MLP neurons of a small language model. Each row is named by its layer, matrix (gate and up: input weights) and neuron, and shows model dimensions 48-175. Each number is 128 + 24 x the weight over its row's rms, rounded and kept within 0 to 255. Numbers have three digits each. A neuron's up and down rows have the sign that makes its largest values positive.
After each neuron's rows, "fires in" lists the words (lower case) most often at its 100 highest values on Wikipedia text that the model never trained on. A number after a token or word is its count.

L5.gate594:144087051115130101089130157133108147155142137138137184116155110139099073157164128134129118088135173132128125090137169106143154099110148062148118113121086113115127083123143079150110040124161133123151113142110096176130142115124145097131150134150132071121131053105103123156156135124136135086137148119118141113118162077126125110133088138115118153097166150159134096150103175128097130141150
L5.up594:129150130152090138141112157113136127113138113122110197147125141133116123149151146138135171091147152145128124101107185104162133115108136128098119123210111099125140096121137159122126121106109103139132167128091123125144142132117136121086121065089137096129113112135153144133130091118111151159167114113151131099150135121130151106080146134109145152164083138107126094139110096133135135128110
fires in: "there" 38, "turkey" 9, "secretary" 6, "above" 4

L3.gate112:135152097152141087176105140097181110149113088131143122122171137123176086115116120117099141129135126152133107123141129147181156114157106165124134133127119159142146134112121111132060136133129148153132147138105115104149183152160133152133118107148137083128105128137102127089124093122095127121127138122136140081126157117099168177107118105117162148106144106140148129154130130115135158138139
L3.up112:145153135152162126159119125112131165095125121135139120121183122111143140155173109134122141139106091134143145138140104116187128115111143155111129129155126109093169140133134148175110136157135114132087169141116112109108176139146163132169108096078153153101125125126175130144164139147119109124089123134140110123142158151120149133121120106086083130126114132106135168156140131101165147098127
fires in: "whom" 10, "which" 10, "when" 10, "however" 9, "what" 8, "who" 7

L5.gate584:146136124106104082133128079176100145151117104107155104157079165124117115134134137105117125103111116118102127135165109099088119159134128172106111126092158117127123133145128150151118100103155112109130165089134099146082126159084100163096131112086121127145117170127151100150152105157160125092160095073132130114097106140153180104131093143113156102146141106082131129085101178109126142130075
L5.up584:135140113134158117173090079173096123108121111092144099119105171120148131111134130112114112148097147138159141129136147080090135123168126160130120125118142116137122156149105137112140087130120111151103137134122096095096126087125144151126145163080144131155053140107096130139147135153103090099149162088088152134095137142154186091126144108105102128103109114115126165087130134114124129117139
fires in: "this" 26, "first" 23, "one" 18, "only" 7, "second" 5

L6.gate542:152116075117172150154115110147122141091138149104154110127101142170095123126129163151100129113116135127148122131110099192119155106121141142121105133117154116091153102118123085145121122107148105115139120125130186106109124106136143138116119110111109079123112105099140135109145117124125157095112135067108085113127127151162158153104126123125143170131144152144119147174112085145175171095156
L6.up542:163133160153120145144122139105106150201145121132095125104100179149110134113063184124122098147106148104110118144167117152117144126125116115127096097126150122132123123137100164169153127176147086126126116118104107128142090087109177141156166144149092125165123152119102141144129133100140151096132117146142122133136154114141095099080134114172117091125167110107160151160129125131127147108130
fires in: "which" 53, "that" 16, "whom" 9

L3.gate556:132119134121074113151143108131129120161103111159175096136195114117177146129109151114088144132122153141154101173126094199138145137110129167136098113133128128140136158133117138123141125146114105150145122128141168142105122118112157177142089127111127089159100131131111131108133098183133128132095113118154161119129137125157147152115103157098108072189114114126107127086131161125103126121132
L3.up556:103101122125148144112133118142126178119150068148158141143117112126121100156142118102132150135150124116141159136112147144144098156106092114102149108156128126130151123152093085114148118122166103143132163117149164103113169131131116140175132120122141131155133131094152147141115085108094140157144133094159112096165127131118132093121114098116162141169129113145080108107103164113123109113132
fires in: "which" 15, "when" 14, "once" 9, "forces" 9, "towards" 7, "since" 6

L3.gate71:133152108132090159090137141156140118126110109087155154129160110125146081123120158127119159133150163154143151136151127107132113116129114206140138125137117127106128082158076081102100175105138117158116087163116094124158144139095136125099096092112110116178116162133122108142111141111152094117108125163142130127138126130144152118116132086100202117147151117112110129150102138150114128112184
L3.up71:097153149131165150145122136158111111117139139119102128121198155146119130108122159122084112122122148142117130139194137098127156126138160140138159128150139098128149166114126137129106161141114112154111104204103099133123097127167118162107077111163089148169117105117111072166104139132138153138103169123138136129126105117122152114135123125137145129193140095125100142168161129125171118120164
fires in: "born" 32, "history" 11, "horse" 8, "life" 7, "wife" 4, "américa" 4

L5.gate536:161075100128142122127118125183109130121120072113116082150098146145139104133121091109094147148132144128119130148116135135125103136101063181117098147125128105128135084080147127136106167143096126143127145112077118135162122069132116128119150125146101088140110173141171108169125116116166157143140125156140155142156155122162158136129095142161132121141129122111099155150130128117088130141112
L5.up536:132186110093115153145109123121132152134128115128102142116140080106149116158116137139087158146127154104143123117139135160123148157123112118137128142121114104091149130095116108144139116137160119151137157132138135145113146140114079084163153125093125124153150127129135115134109113118093159153151129114114122144157150174161131126139128110121106150112114116144179113149142143157184144092123
fires in: "and" 36, "as" 11, "whom" 8, "reported" 5, "consequences" 5, "reportedly" 4

L2.gate147:149149135138114144099136183114155106120132102115103161131148131114147153132127154148110167135103115120138157118141152118137148110131127142158126117123182135135129131149117114144122130204080130152119153145141059115164139118109120171152113151153116097118131120117172140100146103100094107183109134149119112132156109157123098159166103114153092101118157176083101121172096140128139129121122
L2.up147:130139173116103092115105100151102068168132129126157129122154147119108150185137138080139148187149099116118121155143152108147145125157092123095126176106128097132133169117092148148101131118150087131162089127126126123133146111098120165106130112174133119176156147103102105113086124124134139165113119124126104141120102080074142160118124127093129133141130101118066114164091129150136154153145
fires in: "career" 23, "season" 11, "history" 9, "signed" 7, "retired" 7, "life" 5

L5.gate181:115130125130137120150093131129098160134082151130145167082150118112108149130126125120154160132101134103144165120147106119162114127164118141126130107119130139163154094100125115110142105136134134126115111099095135119097099126089137162105117146140151118104136123124130144134127111140100123148106128136166103121162141118123163131140113071127148093099132121098052114161105119131079154067171
L5.up181:125112189129131129174129118128157134099133117161078154128133083120161166168124119167144103092145116115107122142125111131138099130113106088168177138104112113124147119136130122138113134118118067160086149157103145138169096211095095119103128113100142091119180127135161142130057117148142162130127143088123105149123177112143136116134081110118134113118137132131142111158137088139148157117163
fires in: "by" 35, "have" 14, "had" 8, "has" 6, "attempt" 5

L6.gate36:132137119142091120102102144158122095085087108136140115157163119124117154091140100109113105120104183171086142139123126167129124144097101150081098149115178085168118130110118094134089135135103172157138144105151157128102128127116111090217137128130120096161102137142118086114149123141107132136129147128126114133124167115096113158120123138161143163131129132153081123136105101115177164101112
L6.up36:150133152144096123156109148111132126110125124135132103146139147112111101154136125097111100102128132142136147099103143129125125144134149144096122122123069105141098131107095136086126126097135126140162130155123130122111164140106147131124117142111101094149110082131167117137125148114134105145160121123142158169125131165088111188092157085115152168143104094108114138144128105135161152152135
fires in: "as" 54, "while" 7, "however" 5, "which" 4, "but" 4